config.yaml
n_layer: 10
d_model: 256
n_head: 4
n_kv_head: 4
head_dim: 64
d_mlp: 1024
vocab_size: 2990
activation: "geglu"
norm: "rmsnorm"
norm_place: "peri"
norm_eps: 1e-06
positions: "rope"
rope_base: 10000.0
rope_fraction: 1.0
qk_norm: false
attn_scale: 0.125
bias: "none"
tie_embeddings: true
parallel_block: true
extras: ["capped logits"]
init: "trunc"
init_std_qkv: 0.0429
init_std_o: 0.0096
init_std_up: 0.0429
init_std_down: 0.0048
optimizer: "muon_variant"
lr: 0.00769
lr_mult_o: 2.0
lr_mult_down: 3.0
beta1: 0.93
lr_head: 0.0116
grad_clip: 1.0
warmup_steps: 200
schedule: "wsd"
decay_fraction: 0.768
decay_shape: "linear"
final_lr_fraction: 0.0
batch_tokens: [32768, 65536, 98304]
seq_len: 128
doc_mask: true
train_tokens: 369100000
steps: 6260
dataset: "wikipedia_en"
MLP neurons of a small language model. Each row is named by its layer, matrix (gate and up: input weights; down: output weights) and neuron, and shows model dimensions 80-175. Each number is 128 + 32 x the weight over its row's rms, rounded and kept within 0 to 255. Numbers have three digits each. A neuron's up and down rows have the sign that makes its largest values positive.
After each neuron's rows, "fires after" lists the tokens most often just before its 100 highest values on Wikipedia text that the model never trained on; "fires on" lists the tokens most often at its 100 highest values on Wikipedia text that the model never trained on.

L4.gate547:156082141121140155093113159145139070135140155145129123094171142141101155098151118100157095145118186160155066107170125141121105130117149084103096144176120090163153111126143123114146055143114156201156132112179056127102125172077161170092125141097127125115126148042121152079127131064165206097
L4.up547:111124087091183089103136097185149198106146168141192081151136142151090094147196157130117161121119067144168107053166167130103126111136120117117143111174097131168125131111156145130107114103112088105104181121123138126146142138112196100172157147135062180118080082153160134055123101168156132061
L4.down547:106139164205096143133099162085108057131149118090095079185158081113170155116110145143156105171159158123117133142081086167143135134095126118102119109155140108058115140125113137175154169149148170184138043096147137150077079134164109160131067083107171066160133223158068145194131144091120117176
fires after: "198", "–", "200", "201", "195", "202"
fires on: "7", "0", "9", "1", "5", "8"

L4.gate787:113150192171126148094117087145087150130114197129112182098194129146107086156151111064107147176146109121118139181173120109087158128138140160140107116140072104155143150123178119168089166161158126118093149077075129097112155112104092098113194128106166109163102097134052067178219132155145058038
L4.up787:137054130116136107127143070153138099126090164136068130105126121148135134183170151140079160196037116051086095148141086125132122146098145095098147221166110144102120106137148188123116157121136082136154157131084116131105116128163139144141125159081096086160203120123141089126117107083111157096
L4.down787:122126122127093060102128147130124118144166117093120177155137163128131152143104089161100129097167133149120062134147114162119151137107059155158103115070132084133090125135150096198180067113133170119103100155112126110154148140123131096164175126105161155110087109148186180132115110168166131145
fires after: "198", "191", "192", "196", "190", " Lab"
fires on: "8", "6", "4", "3", "9", "our"

L4.gate78:119099138135108142136115092086180112118095114143116167072099092125089104173098098144121139121116118189187128087109161155137131125152047147174121114148123112106111068134163141145205112058131162139135175113170118074080112081162080128138090089051108091110119111113090144103147139096117133133
L4.up78:082141139090107178113075109130180140065122111142132114167180121093117151099188049084095143162120125143148130160098095087102099127123190144113136162102139149137112106104154113116120128078149128163118083090136137144145137106132137134098151080135086126081122124156168061178156117126172141126
L4.down78:166180132151136086143090095110163140144123126097161132142100099090115112154164178107101143160080154114162065118099152115178120128174110115085143089153169163165055201132060104089138128121105077096108135167101119099152062152146208120139096166170139163117133116150116130114151173136078089100
fires after: "200", "196", "202", "199"
fires on: "2", "3", "6", "7", "8"

L2.gate747:122138098119127135122135160175102195145157135157212100152161166144151111132100134080130145094087120159108142174130169146194111082160108144144135098166135075139147105121139148140127130115165190129143141116166128155139073198145080167085100150083149084111126114128146123123142172179070111153
L2.up747:150095113117122178154120201139095140120151089144203096122142176120130075091066182093086144124097145134143119123104193108132091102091092160160110121095127081126167064114147146131100121077083131132146162148161130158114095170184137136122142076111196117096111139142149099103158136138093103186
L2.down747:104086110149141133191089097101140103099138143103125155128081088155104141146102143162091160145151126133107136085108100111133164190057140108053143144092156183116131148123163104096120166143100053123129125102106100102133184062089164097159164071170154166142128140138134142115114123159135085091
fires after: " |", "|", "\n", ")\n"
fires on: " "

L4.gate852:172171131118105170131134124119153124113163111125103158119105179119108106162094134094127159125146137113136142075142028130169140146080167105129163110116146131123253131093138141154163163120125133166148067080161100096093085106121134141059121081131158125189089083099121135089062121194128127160
L4.up852:148174113104162155109127171086163097137152109154182129077136075185152151113119126140058166129095155138129093133111076125140135084115123098157126159155157100135139091108101139171113105099168109143157099167124136096143148091178106133063103147169167138126131169202119150217131139106047080115
L4.down852:085134093125170149152084100117092092091147133123093168160109160112138175169182141110164134180126177089155119106153140114106103115147139137120165188140097095146080119132107113050139149163089112110130140143104091153177123096068139062207129108073118144113086052105131119120095162091144141126
fires after: "-", "°N", "″N", "|", " |", ":"
fires on: " "

L2.gate220:112086149179152153122090135154135124134123090137173120133144136093095129136166117133188160130117118174107158109062059168069086197134167174167188145101150163156122158122123086102179113107116157118145105191150151138123132152138088149038119172163134104168140123145139088068093158127175140120
L2.up220:140114119172135115134136123133138116024127123079146135167188113078088140097170118113153164091088092148126132101113085172064138180083106163142205154150167169148111156114126112096210124125130197167145162164196152173121108158123157162056116163140105142119080091125183095121129163098169118115
L2.down220:166164148119111090136183120105113085105126167099115186121128126174138143152109120166062094148089102119150107033162091083087138119183110156087123156174121076084130119155057163174178149174148193149138096091107099142100116139142162135195146138095149155072097150163148157175150102102064200117
fires after: " ", "–", ".", "0", "2", "-"
fires on: "0", " |", "1"

L4.gate987:111069154144095098068107144140138102138100188182095132129131144077112095143114075140122202159120157110087179102183196156156188154155148091139152151157137170101177065166113160153173125054107124133116107122183142185122074109081114175095172178142133143142187127153167127144129174163103134103
L4.up987:137118158125145162143152200080053125096125123152096127105131064125129145148091114112159171099170094124059143137151110198153096180065106103123076180145135151100135188146084140116136129154160124172110100102157126130166135122073151135164131125173117094147182076155135183157140131160176162161
L4.down987:142136150094121109160155085133162158110126138111166107147116155138105169093113096150106105135155080155196132186078095080149134181169121166081142102111139106107066145076178137072122166068172162171110107122054117124131122087198096099161115144094112148083129163084106086099152154153107121152
fires after: "\n", ")\n", " (", " first", " third"
fires on: "-", " place", " (", "E", ")\n\n", " em"

L5.gate69:098156141124099106146106160089088066115114118173126137110116171137147054152182131134117122143153145089137171193088140109170093066091087126132106133168088122129168154155133098155085138126053128118176121119124118171161199108062143136134052124151163160088165109115102117140105149104094114157
L5.up69:137119108098135153145095138156193104169121144136131063128115154137101137108172159107124100153135182148156090184178114131145130185140136125137074136113184124146141091160142086172155087164108144137178129059077104157110115156114122108170065117086121091095102120082134126124113154155070113124
L5.down69:114109112129118115105142088144133154139145094120163166129095098108135090138121152214116173140088162076155109158154081117116163110135060106149136161125126177101104145135131143078091145184175100113059133202082153156178115135106168141104175188118118121143069165189088113155197109087156165124
fires after: " ", " tour", " his", "ic"
fires on: "196", "194", "ism", "200", "195", " death"

L5.gate935:105124117149121095142163176093153100084116105111122127093110118175150108163168124121091086131124201138202116115148134153143111120114106146111149125130173125077090154128163084146180087137083159137158160052159121096091116120098127181119102118169128143118154157135125129139115139136135127115
L5.up935:147159088138115198176059167186113117114114153157138140126120158182127155062154160043113157157099110205130066129133094121135166160150097091078103159106126126180145106137111120120114083106126141139178129088124150119140133091111192098137119149204130065122118092099104181128146119117074150122
L5.down935:146130149120165123138089161133161175121142087111143112187093134133109057194095133142080079182055121150131120135142151172061147144154116116170092152119128148117088130124113129133110146163083109125107137114078060143158114183187112117133147161075138128164107157094158138112180060154142119119
fires after: "199", "201", "200", "198", "202"
fires on: "6", "7", "9", "8", "4", "3"

L4.gate701:116124134157129134141090179162134112129147062182089081064068131034117147109131106137056134151138231111177116093111083102098155068127106142118078141145122082147166116154133177049141126139154125126131125162152090127117189142179111122165114122118147123119156117084146130137096135121100108122
L4.up701:148125113113127122108169131049136112147139184141151158126088106156144163175134080133099179119095133140192114107062127146126121118166107093155108121118085185049160124179101088093179098121107094154190137130164105048088189129120104182125160105168136142115167119092111156095127153099139145154
L4.down701:133111135169123126116107123136140117123130147174109146153123202188112123146131191167148119121158101154088163115210135102171141135092155122085112132073115138103083078141135105134099150112125188124137127130060132183126085125135143136140096126099151096176131180154093129159126133075131108148
fires after: " ", " San", " M"
fires on: "200", " million", "illion"

L4.gate145:086100120163143136090153088150128121165106100099100158111151095164114149159090174092109072162103147120132113080157149071139110181161101182172143153110172155131171159108075121078139138131120158147124122165107154078151139139126168163097135084220087114146126065121111109137129134106124080128
L4.up145:108105160162142151149095132130135130147159067122152129151158124092136089164140115117134103216162141176078121104124123106109127134191080156109141141088137084107165141114121190129142105116136111198160115163143139134099095118139142144147189158222113159119127100177166109075119069099147152106
L4.down145:120105089139162141074170100122132132171117157106059149122118121074126113144160161119144133113123074089168060127129167171077099152099159134181156155125118158166150140115149116138166148112120136165089148122080099134176135145135193147129126116078192125119112143146115162120102170181119160127
fires after: " |", "born", "at", "z"
fires on: " ", "ian", "ow", "ov"

L5.gate241:073134225152167039128129123122169106127123201103132135182122149130094159118104126112183112143069157178182119135108104073053142153133156108114102067140169134112134196111124118119146128157134129117078100088082104132126163104128158157143095122113124100074153160130152125093101167090129172133
L5.up241:084114173109102069095152170192162083088107081145238170119114071164127130133137159145137116121137212121122154119101162128191131189159117183078114140150137141133131171112155122197127165151127119183093106129149079138146155131096100121154113106120086118087092044125171076086137122144120225086
L5.down241:150102069124153190125122088144093152107174083136094145128109131083141082089148115109073165110108149130112143179125073125098120084148085120153126142134132123147122110132126116089153072100134133132149129166121123146091114144181141165140128166119140125170120189140107185155109125170095023153
fires after: ".", "od", " B"
fires on: "0", "1", "2", "4", "7", "6"

L5.gate938:137182138243095120122130211121141121096075087089099111073108111137065117075125132113124109120095120190151179120126137090131152179125091179109082094196096128112117076118115116171163193095167126151120133182108106100107159122152138120105125156093096125122096108110177113139112111109103176139
L5.up938:157096100137151136111144115168101116149122153144128109137161169130067150137146098152090141118172131124145141104137123117136137092054191124144119173143127188144115120083106088088139094124096117114156160072093101131105114105165098126155070148093092089166124151183159142062190166107141098156
L5.down938:109185159192066171155114168105116138100136069040117133153122102117119081149113144129151091067074129157133150124139187118178138168169104120116155090120111077121106098130122148120155211107133159143088146185152158123114154149124120147083138161155173137111150104102196121141092104118073162139
fires after: " ", "2", "8", "3", "15", "17"
fires on: ";", " |", ":"

L2.gate1:153132124148132185064146150081086197067161209175136136129198095141150110118141154118146197100115163097147166170115134107086090115146138168155137185163069129187148163153158153091113080149168078127098146150156091110143133139106113144175110107129109104086178154151132118126119101132105128134
L2.up1:119116127129117104105137178144134155129154171143145127160138086130185081173110185137139128104107105133118128099113099067134118127162067083129110120135094114150121165086143146060097096173095117111161178133154082138151150095157146140177152159086138045124086171039138093099102159165168096186
L2.down1:096140140122098155143133097125101087133145079117113109110154134123094147188176085107157111111209151103096108130192117181113124123115177128146167090147157142137152070145133083147140215115132110129142096107130160084092176109098116122079099077110124232156136060179159140105124093105107156082
fires after: " ", " (", ":", "–"
fires on: "198", "196"

L2.gate510:124084087120166108065165101142183167125118163116186131152166082137159155139149141137178145174131125145156156120122037093105057161177141032163160114148137114154131174143132102121096105134129162149165068131114134150160134148092157101094132093146167209107165108110129135174104125181177116127
L2.up510:077097180167146111170173134096136177119171071056078113213114127108155092124108065132128163141144163116126118144136119184150102127128162162128116116059153169103103107117103145091165182151151149183152109140077130072119106117075109160139125164232111098129100164117096137151127088113078094096
L2.down510:125102127095139173095111161110167137151097109161162178096115115204080165121115180110136126147113156164180155140152118089205163133108152088108144144118103111141124176067140087178112132144078099080104124159123090146185115135184177109107159086067155186166123105113122141129146194103156168156
fires after: ",", " |"
fires on: " ", " present", "resent"

L2.gate237:078133138129148115163088159110168123085103181083097157065026088110182107140140132110108180135143136136122138123118154133156116075105058068168089138121149104186139128100097150170117043141119098080122097126152134094115208117129116102129155094088078127126149187110085100101104072140125164170
L2.up237:147142147095115169127112153143117147114100108120098139134120154085142213112093144122197154089092065158129180129064217154076125140126118136116102158136142150131139152137083085141169141130176124113129176132130094055149133104180125146089179061151097094087113117086078107143130096087159163154
L2.down237:095153145161157085137095146091130111105097121108129165121073075123165145183145141096129100166159124133091132109103134091155168102140179158152080117129151070167086098137158129117044057135152101106049144142147120098092166130147061109136116118103128104132178124154142145074129164152093188148
fires after: "\n", ")\n", "-"
fires on: "-", ":", " (", " •"

L2.gate572:162111121179195181171154130157103108072164121192118118093170101105103155154123111102151122088093231112145077124146091139033192153153090172101110111157076158152132084139102131104118124132120094118082192123156223093113110145148121135125086066141108105183140164153103107139090161033128118129
L2.up572:114068173128091146124073137165147026044124146112172134115107138117127072125139158118128080109161149143144141139103155113106134031101135166059106055157109174105139160117112130190112171080120122116176132090145134102098108146110077203060136134111124166152092162143070140166058162099096112129
L2.down572:065144078126173092099147155134151155113093103120108168177132085106178180122132034145113139153091092180115047104159110186104162178149136148138093161122105050055137152168092142083156084170132143174151118107133092191146144125192169085117159129145141129102108113140208116167169153170156132140
fires after: " |", " ", ".", " (", "201", "6"
fires on: "9", " —", " –", "ier", " ft"

L4.gate865:131110081187140115180119141129099128126133129174173131106131150156109123131068147177123108124182095066112149187139108120149187102080140156130110098116181144135166123141112087106140164120126167207100111087131132051126144149136115136072144116162092142138072123097179138114105153123150094155
L4.up865:083100110104099175138130119118126125183143118123106126103096157119098162177200093117163170117183101166128099168101146147090072152154144138108140141123141121144110102129119157121167107122144058167124143143111126151142122157102161138080115132116090066133148125099156116093091116081081094099
L4.down865:114094091156134156128156086105117146135050091137212100148138121129099140127101077207146080147150175148141150132141144205077120122097193093103107112135145123121096152136163127149109136120115147169121135123133112118160095124176096118130154071156105153189139105123099089105134132127159154120
fires after: " ", "otes", ")", "a", "ory", "."
fires on: " |"

L2.gate634:101142134140127137127153107145163119126140113095059151160103165113150098144151141145171100112072093139140144145151072153121103144108099150116097173144142188120124201103118159123204148179118161183179103186183119117102167149155153142133070130143092181146095140128083136160135114081162145154
L2.up634:094117092136135120110104119150174177135108148125110125081096088193139089157140173140120050096117144147121134153143138062145158124175135076185165111180084159168127147160125112121121103107182094152155115087169143137099074141132129125096121104123130156175176167111166092174089084136148134128
L2.down634:173161131111132127134119123114076093070130128127117091139086119077108135133131055075145168152152140128132103123081131121081110152054136203114080138080141126102092119117141091150128149092073166126102145168072106144198160075116153113148166100117146090113120114140140161063128149141101121098
fires after: " |", ",", " in", " of", "|", " born"
fires on: " "

L2.gate752:107175135144124111152188108150162116092084172173120161130121195131148144151159187116171135100144134150120117080121115157129144082144085128124121107165090126165137163129079135142188133119102065132132141160117104166160140159037073137133140110144151109083069113120111157177118174042198128154
L2.up752:072132138170131161163145126142161084137090188186129155058175177163120118153191130098247129111122075157135110106084105113132115130065158147123082163203156169082129092163127128088125056103126094167165093163131166125110066118095131127073090127188139100139118106143149146128129162119136112143
L2.down752:102109116027119080096118113076083164156185123117113096181105063117124107051109097159031132161117143094093185151163175130118105105159063087171161108106088125132116146138122111165137139166096147110072140131086144136121134128221133112191139118104081155108109125108111065141157111143118106092
fires after: " ", " (", " T", " |", "i", "th"
fires on: "191", "enn", "194", " |", "196", "ob"

L4.gate428:162121051150154135072127103157147148136124108161155126186201108136069127166121170137146166177096133145140064144118125179168072129088162097133086122132130138129148148131146180174148099126123109123131160136152144108123150085100120083139160122155088140096066158145122110138132141111184074106
L4.up428:113141132170105137126122100124151185129137128136166110140138157177099113117120070148100128123158109174064085151110119132136150129135091122125135110124179114118152176122100097119128091129076133145108146180137101153139152137131143157098073175058191106124120155178143121104144103097140101118
L4.down428:129117114089124082140152091111139105124109122168103170161109110122101139093122194152169074109113138083193123134112088162105147128098144132158161142109087106130121110131161154152162093107152125089095091085086149092103098109126111077148108141141129148121079092119157118106105080159061129133
fires after: "0", "1", "2"
fires on: " |", ";"

L4.gate660:161196133164132121137157106131164128171039097106063136142089137141200129116135108141140165114142141112095101129062139084112140119110121135060152179126197072126102137144131127157134126122122153076136180121086139137077084169094162105142131156080134112141112145130197154138124139160131113201
L4.up660:106128128145172145085142142131107150146152124121101102169067116132131122107127189175138128128075159130144143059119170116121151125094115079117155125139129142159099104157113180045093130122083104152177121072169116189133070135142118135168148169142074096129140163123122123128129159127152172155
L4.down660:140174093134144135119124150126131141114055134098150105063140165145145152156114122098130170064130151126089052159132109122092084136129119051140123119114205104109141126136153120156143102122106146082108175187135137104114174146174149088109151129145150126119110102089103115105150124124100077173
fires after: " ", "6", "9"
fires on: "200", "199", "195", "198", "196", "197"

L2.gate850:198135187123125098062190123116129102058164122095106119096173123106121127098143124161120136081168145125119169122089166135125111139132126146131116154130143150126122118145157198141120124120169078153096150091127112161190104148142115118175072151175167093166136135161091117102106166106140155121
L2.up850:148182182165102144121115151133095089082116199121135115156150168153122108173078105107147107121099089086169142125124120095127053118136153159105044097102159096172145097165119143123187144132126080167146154154136131145085149115155154123166127178116140095126070131093161120103126079118104146150
L2.down850:105085073074160117190123153122172155190104124146118121120089106123125154124117118134124120144117179170134096193138121119134178143088151124122208161152111123087139201104112073147082165139145155093143100083110125104124110142086117137071164090134085175093141094141134145141148167136178139120
fires after: " ", ")", " (", ":", " L", "–"
fires on: "194", " |", "ife"

L4.gate487:122102086080072159182207113105090125150109096115188105128161095168099133111152085147194136115145080142114153065068185136183131117164108082136163085153109161135146141141149135127117121100105106079107103135147129137154121103104118107143113172109122117110129101083098128126163089115137144120
L4.up487:143141080143162161133095144086107066139176144125117110122105140204144135137100135169192179079135056109170129157085145112146165195141120111139134161166128151155173101101134145111125085142143153200155096117105107118189097183098156166179100101133143102123166077160131069086109103147175055150
L4.down487:135134077074097178062178109151160146087127085125126147129188100127124160208167121139133137153123140078098124072146114128099126128105168160143134096178101071117052156214135123147115127130144095103119161140105124156056112126118141135083167183154123192144145219089122143120147090106140079144
fires after: " ", " (", "–"
fires on: "194", "193", "195", "196", "188"

L4.gate769:120101127075110147108101095184094075088181094028142149148074118139149148117156166093157154103132144144115125145137143120118120128101149137136105130158075163133087072122150127137177125121157124150130133113106104180110141139091065083168144162132156149137177119103097173116119132174118087103
L4.up769:145153163182086149104070085115110096156152139090107109116108134096136127082115145095119093136063114064107104110124098124080143148112080128084153167143143171142124144162152112135154125159123110110121128132084158139154115131093120181179130125145138151086148161129150140119092098120149024165
L4.down769:171141113097119179089080155155131106170137087052053136134155092116124160138146157121148147074125081159116121125137148139107128169167168121073129131146132160178164144190171077127126130154127088061127132151102122133128195146191103134104158130138110220094166178117110102125153131146131064148
fires after: " ", "–"
fires on: "199", "196", "191", "187", "189", "188"

L2.gate947:129104068119155197104114136097124103104122128174184131147096053112130127114121143124145152163125102077146116170132078173129138141140103174090081086149129120149123137093061122138158055139136126168139062153101197140107134077169114117151081112065164101080092136121167124116050125153105140085
L2.up947:129137111114146157136097153098086082087134145199164188142123130088163094141143155096112157182119107107168095111139056160124125082127046157125077111122084163140153194113071114086224116122164127157146026151129122117143129113143077112124109152065105088098095094059164140093118118120096142081
L2.down947:123147157136112086104193106151137114158059140091110160132138125153090089120164125115091146093120163171070184121120156086057159142094101059170138180125124112078144072135159152162056135120097124118160107121147115104134127109111131151129136133129117120189124135168125150139185148076109110155
fires after: " C", " M", "\n", " K", "r", " "
fires on: "ase", "O", "-", "en", "ath", "all"

L2.gate24:130134102134100141105109149118131151158136088113155160127168135137165119086093144192202125167066166111106078161137122136090077163072123113148145096120113096130184095089125162128156132146115090138126137096129176130118168117144162162177141119120127151093043037094154101113169171179186119142
L2.up24:127111058121118118152092152127181086155062098123183161165136117134137136110144113099149157144071167123165117065130132131102066164148137074162118107099145151154165103092135146121132113119120103141134131148164130152136183130105138128189099128092123122089075047116232091094165184166113150135
L2.down24:127109165089122133105173114131121115084158184166091121091115110095117131154139126099120126107198141052128153134118133114135223088124102158086131124127109169138123136165136157098124168155104124111136131092140112127140016132152128059076200160163116153178127135178087148159114101112070107128
fires after: "-", "|", "==", " |", "{"
fires on: " O", "k", " N", " C", " S"

L5.gate781:142093132143161148093122146099138135152080119162130117145155143099127104099154129103119166128158127115108134099122134133143110147154080088169200124118134128156147104067164174106134141129136110133098110109175113088141123110068202109099135093166206147149098129164146132159138138129133098116
L5.up781:102153046141123149092175090129155173157169151190132091122134096099097106086098092141172093129095073121119168112148098095200140119127120026066118152117068182169142131193167129110155139081112132149127120165113112069174114131146194132128175081149121134114157147083178103127161169144181086149
L5.down781:163096153097135097094130133150071125085129143110149113127097113123160117158145081146143070090081107109150114126144105152077134129102138185113135077140117043136117080130092067186085097085146143159124116114190155125096154159129129102167092176078072081150113109119129102113150123109175110085
fires after: "–", "200", "198", "201", "191", "194"
fires on: "4", "5", "3", "9", "8"

L4.gate516:124077062150148123131078187103196171121127111158114141147138089178164110070154127094187102158102133187099165144123151095150133155145130075159106140125099110117134157090177078069142145139123111128088132091177131115108122126086139135064124094093117157112156107139159157113194105124136114158
L4.up516:130140088140159145148164098136099172096116080174107076130077161112121146131119139100076122148157168179134144103151117103050088082112189109162135137134131107170065139143192171086119097149204121109131102126122140172197147120187087154073150127129107093114063118121080178132138160071080054123
L4.down516:101119141135127107087143125069112085149056123138142159130107166050146080167120086135137086092169085096107108169166188134155086125128077146132127138084115156107102123130101142179101154080067166111152142168080101098130145088127167177162081095074137098101149143139167061115112139136170183104
fires after: " ", " g", " |", "(", " D", " G"
fires on: " |", "h", "ied", " Star", ";", "as"

L4.gate5:061152108176127097166099181139093089061106117107126111134158090153096080116097158152121136148074142160137181149165133124153127112159067136128115141089164097158123144131214163127106146120133119199156127135173113083152200113108102176129137111119083071135140156155179134135127135096110117118
L4.up5:133115108111146117112171168157094181111125172149124105154120164139135125091156185146148197180087094122147136099092082173174102092180142144122118147123107161107157110138077107138131149077155076163089138139093131117137149124127135135153189031110201128153083155159106153172136156113110151110
L4.down5:085163146118079118119114134144086106161132046087078188118143116090130143131098111163104104152116141084090122150137116133070109165079110125134128178113126107165116100099132095204111086072110128140135134141109110137160140159180116128062096117114075125089110053082157163158129123085174123072
fires after: "199", "200", "197", "201", "202", " his"
fires on: "2", "3", "9", "4", "6", " first"

L2.gate724:139067161136133112113065070084164091134144135134136096167110108111142176127152096129107070087184110173195131081151119125137069089142168085183159126086146166106145149117207130182126149124178125154083121092125093140164175160094185112089143117093090095152145119130135117123159114090151120153
L2.up724:115104171160167055141109125129113137124160117167152115121143100112080107126130128131155096137111098120076084092156135100163042080173107095151131113151140135183075147175165080159155184147190139135117112155124149089143141134134186142113153163112141089154112120144182133121149148122151157107
L2.down724:118146099073073154176170090168103125093097100128109146114128139151163162147172128093150111106244090090104140143181162114109193125090130128134160132088151157158126146143105164116112119061089148105128127092161120127100102065155135106152108104113131169113123144135098094186066117120113147148
fires after: " ch", " Ch", "ch", " ab", "l", "ief"
fires on: "s", "air", "n", "ron", "oice", "all"

L4.gate363:091118157153194109104097062183093122191102163192136196100152079085107137125184084095114075140159155137041081127167112117138062150117117120146179111115167122105151091127083153122105087146136167188104090142129170065158171104108157136125117136139082116083120097140133096113072136152119152122
L4.up363:119138121146183121117095136141089109162150147183122074161201139059145127151133088161126125133196121193112120135065109137123148100141178117101112118160098121080076129199119087131139130093151120134153065145116103128113154196061080132082122129189102123160086141127074122131098161097151098152
L4.down363:100122140154140132123123086103113199152130152141178170079102108162122133099091065116138132138126154073092163156082108091071136186114145089132077126133152143112118128064116142118106101101145138176096179126103154156099115034187134093108142074169104158121110089129154106135120184098123143111
fires after: " ", ")", "andidate", "otes", "er", " Party"
fires on: " |", "|"

L2.gate977:094174069130078145067103176069137141112142119077128119120135097084113140115151139102074192145141134211183130121016101135123152145134096119118129113121132127146164097151111159141135062143154131145145109145093141137101090146149058171140111151150111107149152054136145140081092141149087129111
L2.up977:091132169110145117155158127145080135141143125142059179098083143107214147190082161107190128095099149113107097141202168177099122115081107164174099113148090147115109131118112149111110140146101088118114118135149083086131141134103156128130184134093146120128128152134096186190122152127192137102
L2.down977:138114109092140096132093122108202084095083082091102094150141132115111115093114099095139107152152121150126132095118119166177163121128149148120149121157121135153151175146118083123147157125172115186138192113142124129080113057155070130109051107154103150173056097106124096141156160137135153114
fires after: "\n", "-"
fires on: "-", " •"

L5.gate981:121026152171162107095126097121141190139127134165125137097051153113126085137119137106137116135047157143091146190140130209067154172137141130180167125118081150135135159101122120087088167122133144098163091100148166168103130132107125128151133137197193109111110123129102103100096174064109135121
L5.up981:195081150093081077120098120089115124169079132132142176106090137163124097127127172103127114129101128177104094178138163108134127127114135108143170108120126134160170119092190165151101124125178146118158129168147171125072096122158128143123097092175141139133094141110119116104099194102150141152
L5.down981:117194113126146131166079120122154117090154110087168098126129120128172064146138097177100128174132129103137163103143088097136134154112099114113133160161143135084133081195103162080102118155122201118058171123179090164172137132209157099068141107130126101154144128137125156180100123115175118174
fires after: " ", " was", " to", "-"
fires on: " |", " st", " sh", "ult"

L5.gate100:125127108157123139109118144149187079161068136138093186150136148139103113145122107113187098117118118053076103120127115108112084102131062106118126105110122090184172156122120118108186173147159145079129131120118127135146133095183120121116198140138146130146178123116080146071143097142135132158
L5.up100:119158135127181086139181119119140113129118110149115162136139115066117089187089100084136100080107118137180173139083205140163160174111128146130137131135106120144157169182154084130161122099119087130076096161110152171100124126123228119149085125099117127172136089095126134103069137118098148148
L5.down100:146103089116078135110104138143111123146122121136134194132200170099030175146129131097154126145134072112122120103140115142142135132119143128111170096122153030147117127126152121114216137183121178169137124090126178180139138073184060165070152135115157135116160129086099177121150123193121135131
fires after: " ", " the", "–", " S", " ("
fires on: "194", "190", " Russian", " French", "oviet", "183"

L2.gate32:116155151169112131118119080134121121125109117187113094144146148100087086113147105143173156050147121119142143186103109087111117181124108183116083112110154174179123160138167134077174141120167144155138086144081166165126112097153052147109183100108106163093173112200104086105121108089090116075
L2.up32:140135162151074161077162140127146122130082124128166087123116144168129140080185136134207119073123122124210126119068108133112116074050114057074118158197196137138148117137151115106173135129107181115055104164115159143144135096121127095086127161166147120138132160079132134087067125167144141105
L2.down32:147106093120177089175098144117122130116146140149103174155151097088139143165088155096071121192152137141121154121170191099175183168176136157148145049083051113086136092111102121180053160138129089178181129094171132123109086130135117180135146141101128122130154085123129154141207126104126110172
fires after: " ", " |", "–", " ("
fires on: "195", " —", "1", "187", "191"